config.yaml
norm: "layernorm"
attn_scale: 0.125
init_std_o: 0.00689
init_std_down: 0.00689
init_mimetic: 0.7
beta1: 0.93
max_grad_norm: 0.5
warmup_steps: 200
train_tokens: 603500000
MLP neurons of a small language model. Each row is named by its layer, matrix (up: input weights) and neuron, and shows model dimensions 208-271. Each number is 128 + 24 x the weight over its row's rms, rounded and kept within 0 to 255.
A block is one neuron, or neurons of one layer that tend to fire together. After each block is what it responds to, as a language model described it from the Wikipedia text at the highest values.

L3.up255 [128 152 114 111 105 137  81 104 152 126 121 103 123 185 138  96 156 125 129  87 142 123 102 150 187  72 138  60 148 141 124 144 145 124 151  86 110 136 120 124 123 141 117 106 157 168 133 105 155 164 164 132 101 122 109 142 124 146  93 117 150 104 132 105]
L3.up299 [130 149 150 149 154 181 172 135 120 131 130 155 121 101 118 142 121 109 155 147 126 132 119 156 128 157 109 130 122 113 122 120 125 113 143 123  82 133 129 152 136 135 110 158 143 126 129 160 103 138 136 142  83 125 138 128 155 176  87 140 137 164 111 104]
L3.up562 [ 92 142 120 168 140 123 131 138  96 128 110 136 119 158 101 143 144 138 153 124 146 143 115 148  79 135 130  98 153 130 101 113 166 142 125 130  52 151 143 127 154 118 131 123  87 161 138 131 159 106 179 118 141 144 128 121 122 149 109 119 116 175 117 115]
L3.up577 [135 158 161 166 137 147 114  91 177 112 122 141 150 131  79  75 131 149 122 131  96 125 176 162  93  98 130 136 110 134 141 129 187 126 129 109 103 128 137 136 128 146 145 101 130 130 117 132 170 100 154 113  91 114 100  98 121 137 147 105 171 129 137 139]
L3.up809 [163 118 144 122 134 139  88 148  61 158 121 134 132 119 111 127 156 163 123 142 123 108 178  83 135 153 180  92 130 126  88 132 137 154 182 155  79 129 135 117 139 121 149 116 114 156 157 144 164 138 119 106 143 122 128 131 129 161 165 115 130 146 136 129]
L3.up828 [ 99 119 144 131 139 147 102 138 102 143 126 136 145 111 155 104 194 150 106 135 169 107  79 106 116 146 122 210 132 159 126 132 137 156 122 125 137 114 140 128 149 144 135  94 132 164 151 115 139 149 132 124 128 113 125 123 118 152 162 114 114 149 161 113]
L3.up948 [145 153 146 121 163 110  94 134 134 131 103  94 187 127 176 152  77 141 110 142 161  94  61 149 143 107 116 166 114  91 110 167 164 151 123 119 103 101 165 150 141 132 111 110 111 137 135 146  57 138 140 130 151 158 144 101 111 134 134 136 131 157  97 179]
L3.up1086 [141 140 104 156 130 173 136 128 151  98  74 171 161 141 178 106 175 138 166 177 148 138 146 139  79 157 159 133 109  88 137  99 173 129 126 123 103 108 132 156 131 110 116 162 102 126 128 184 176  93 155 101 131 138 146 123 119 152 178 112 102 176 167 127]
Description: Determiners before possessed nouns. Determiners and possessives (the, his, her, its, possessive 's) opening a noun phrase, e.g. "his dream job", "Eminem's version", "the trophy".

L5.up1134 [133 188 122  91 106 133  83 131 130 133 128 147 130 133 146 132 135 165 153 105 138 168 103 120 140  86 128  94 162 102 139 102 117 192 126 143 135 127 102 170 133 105 123 172 156 153 151 107 163 137 124 124 136 107 118 117 112 133 149 155 116  90 158 141]
Description: Quantity before a noun group. Fires on words just before a quantity or group noun phrase, like of, all, among and between, and on count numbers, as in "composed of 13 rides".

L3.up246 [110 118 115 157 156  86 186 143 128 104 139 109 158 123 143 122 140 151 126 144 138 122 106 108 160 129 163 131 115 120 111 166 174 154 140 127  98 103 161 132 140  76 131 126 136 146 149 118 182  89 135 182 111 137  58 130 119 163 142 106 107 105 135 107]
L3.up252 [134 112 161 127 150 133 156 131 137 140 117  93 162 100 137 136 179 126 143 187 149 124 125 154 147 121 163 152 122 132 100 121 130 132 166 145 123  98 127 159 125 169 152 158 105 161 115 111 111 141 129 143 122 112 180 115 121 156 149 147 125 114 153 120]
L3.up383 [ 80 163 157 124 104  87 129 102 154 149  74 114 150 154 135 150 130  99 108 150  97  79  85 119 119  95 132 127 155  92 112 140 181 130 148 113 130 118  94 181 144 140 155 138 133 112  90 104 118 136 149 144 111 127 152 149 113  92 131  94 133  84 133 165]
L3.up416 [114 156 139 114 143 167 127 143 111 142  78 146 161 162 174 138  89 129 139 133  98 173 163 111 133 150 179 122 127 115 154 102 113 142 117 109 129 142 104 128 123 142 157 171 121 156 119 129 180 167 136 123 105 110  79 123  98  94 148 173 140 121 136 125]
L3.up686 [109 140 144 119 120  98 144 125 118 104  92 127 171 136 133 129 155 102 111 158 111 111 135 134 110 123 120 103  86 139 161 129 178 130 125 131 194  87  90 109 118 166 150 134 128 125 131 148 150 106 123 131 131 118 146 146 143 145 113  92 127 105 121 116]
L3.up841 [116 192 143 124 124 141 165  93 114  69  62 175 162 132 155 101 140 122  70 174 165 102 102 131 115 120 144 100 109 146 151 110 116 161 157 119  90 105 154 140 113 110 126 137 146 113 104 139 145 168  95 174 132 122 124 172 150 128  98 115 131 135 150 141]
L3.up979 [120 166 119 140 150 126 118 164 130  61  99 147 112 141 129  98  84 119 134 155  85 128 149 103 137 138 152 102 112 127 139 105 160 104 148 133 145 129 105 117  88  99 137 164 143 146 161  92 127 130 126  94 122 138 104 102 125 133 166 127 145 124 101 117]
L3.up1137 [137 133 146 130 154 161  98 137 118 135 142 178 143 150 159 149 118 136 141 175 119 118 123 117 157  99 114 121 146 150 153 159 139 134 141 103 115 113 139  95 137 104 121 119 126 104 179 116 139 156 162 140 116 150 140 115  85 114 111 127 125 111 154 115]
Description: Partitive quantifier "of". The "of" after quantity words like one, some, none, any, majority, plus quantifiers like all/some themselves: "one of the", "none of", "all".

L7.up34 [140 162 157 141 137 107 108 130 132 144  73 145 152 116 119 132 144 114 134 134  69 133  99 163 140  74 122 122 146 129 116 150 101 126 140 149 124  52 139 128 120 157 111 111 136 119 141 186 151 143 147 147 113 131 104 153 130 141 113 139  79 126 139 160]
L7.up81 [127 161 111 145  84 161 190 141 102 108 146 130 154 131 150 124  78 140  88 150 117 146 169 134 111 132  97 126  94 132 125 151 108 161 147 108 138  95 153 113 127  91 123 140 114 130 135 138 163  81 156  83 118 130 141 137 142 108 114 102 155 124 122 118]
L7.up209 [161 145 176 155 100 152 124 140  99  88 110 145 153 125 149 151 121 145 154 179 135 116 106 142 162 152 163 126 129 137 149 108 121 138 137 115 145 139  93  90 121  73 115 145 107 110 135 146 103 133 108 169 147 158 120 129 141 132  98 104 120 106 102 129]
L7.up714 [191 131 111 214 106 177 110 147 155 136 118 168 117 119 131 149 131 132 155 143 120 155 113 144 108 115 148 126 142 161 122 145  98 123 124 137 187  93 127 124 100 142  94 146 121 104 162 127 124 139 125 161 140 190 171 137 132 130 110 119 123 141 106 123]
L7.up771 [143 156 135 135 135 142 143 150  87 126 124 130 113 133 101 127 113 117 110 187  92 139  75 137 147  98 176 153 142 129  82 137 134 173 116 131 143 129 123 116 112 121 124 127 133 109 127 184 112 129 152 119 107 123  94 115 127 145 166 160 130 155  99 136]
L7.up809 [133 145 128 174 136 170 154 126 151 112 171 134 113 112 110  96 190 143 134 161 116 129 145 135 152 103 115 119 105 154 104 152 146 118 111 108 136 170 123 117 133 156 139 158 169 109 157 155 171 164 182 119  69 148 142 122 175 139 125 150 131 102 125 117]
L7.up922 [169 199 124 143 124 112 135 137  99 139 133 145 120 121 101 137 119 119 154 163 119 119  58 133 106 114 163 175 135 116  99 126 119 130 145 122 166 145 127 100 149 146 107 147 127 142 115 133 146 134 135 108 132 131 121 181 137 140  95 145 169 123 104 155]
L7.up1029 [143 165 106 120 109 135 137 140 154 134 156 117 162 107 202 183 124 136 136 138  97 143 116 133 106 135 129 141 152 135 103 154 132  85 126 140 126 171 146 113  81 144 101 149 101 125 143 111  98 117  98 119 114 171  89 145 153 115 105 173  98 163 106 158]
Description: Indefinite article "a". Mostly the article "a" (sometimes "the", "one", "very") opening a noun phrase mid-sentence, as in "a few minutes", "a decision", "a degree".

L7.up161 [129  95 141 126 134 119 131 137 157 113 157 142 101 104 124 113 139  88 129 109  92 103  99 152 118  92 145 133 176 135 139 172 136 100 164 114 137  97 103 137 144 135 193 103 105 127 124 154  92 137 102 137 121 126 171 121 153 145 117 166  88 143 188 146]
L7.up298 [118 123 123 167 128 106 141 159 144 126 132 137 104 106 207  84 130 116 112 131 118 111 146 103 105 110 136 120 136 127 110  95 130 143 160 123 159 129 111 162 138 154 140 102 137 144 141 102  75 151 135 120 137 165 152  86 159 163 115  95 145 149 128 113]
L7.up441 [114  99 130 122 106 164 190 103 114 106 146 169 153 110 154 143 156 115 122 139 133  92 128 156 134 100 131 149 106 146 158 143 122 130 110 123 125 148 117 108 128 142 145 108 105 134 117 153 123 131 105 135 126  87 124 140 156 149 125 134  96 129 156 144]
L7.up812 [107 112 107  83 168 126 119 123 132 145 184 128 107 120 132 121 128 106 152 113 128 150 120 167 178 100 119 125 106 158 148 166 128 170 132 133 101 127 140 155 122 159 131 135 114 138 140 148 126 134 141 113 102  87 107 160 132 127 136 147 165 169 112 121]
L7.up1034 [178 144 126 142 151 143 158 114 128 154 167 131 117 156 143 141 138 156 154 168  91 143 164 125 154 147 119 143 167 114 135 133 137 129 147 119  96 101 137 115 151 144  89  77 122 100 151  93 107 138  80 139  93 116 149 142 126 143 139 168 139  71 134 121]
L7.up1050 [166 154 164 103 159 122 129 142 145  77 151 137 163 102 120 166 123 124 122 160 152  86 121 159 126  81 135 112 153 119 114 100 136 162 135  85  87 132 108 150 148 135 128 117 160 133 160 127 138 159 137 100 121 153 123 100 158 127 138 112 138 124 133 106]
L7.up1069 [136 107 140  97 154 115 108 130 175 158 127 119 108 148 121 115  97 123 130 111 101 147 100 102 125 149 162 154 216 131 160 141 108 183 136 172 166 100 137 113 176 161 133 139  96 154 109 116  90 112 114 131 161 108 179 119 141  85 123 183 120 164 104 132]
L7.up1113 [125 147 151 144 124 155 113 136  71 140 105 125 141 140 148 143 159 125 112 130 135 134 100 125 125 120 132 157  98 145 169 139 117 136 183 145 128 138 126 136 144 139 148 181 139  98 121 130 114 149  91 105  80 128 150 132 153  97 127 117 152 108 132 128]
Description: Sentence-opening prepositions. Prepositions starting a phrase, mainly sentence-initial "In" before a year and "of" after quantifiers like "some of which" or "none of the".

L5.up387 [126 144 115 155 127 124 164 110  91 166 128 174  88  89 119 123 203 143 130 178 153 123 115 139 138 133 111 152 122 140 115 132 126 112 131 168 118 121 104  49 110 146 111 132 131 108 126 139 135 151 146 114  96 146 135 124 144 168 134 106 123 144 144 142]
Description: Possessives before event nouns. Possessive his, her, their or 's, usually after after/following/upon/on, before a life-event noun: "after Gneisenau's death", "on his return", "following his service".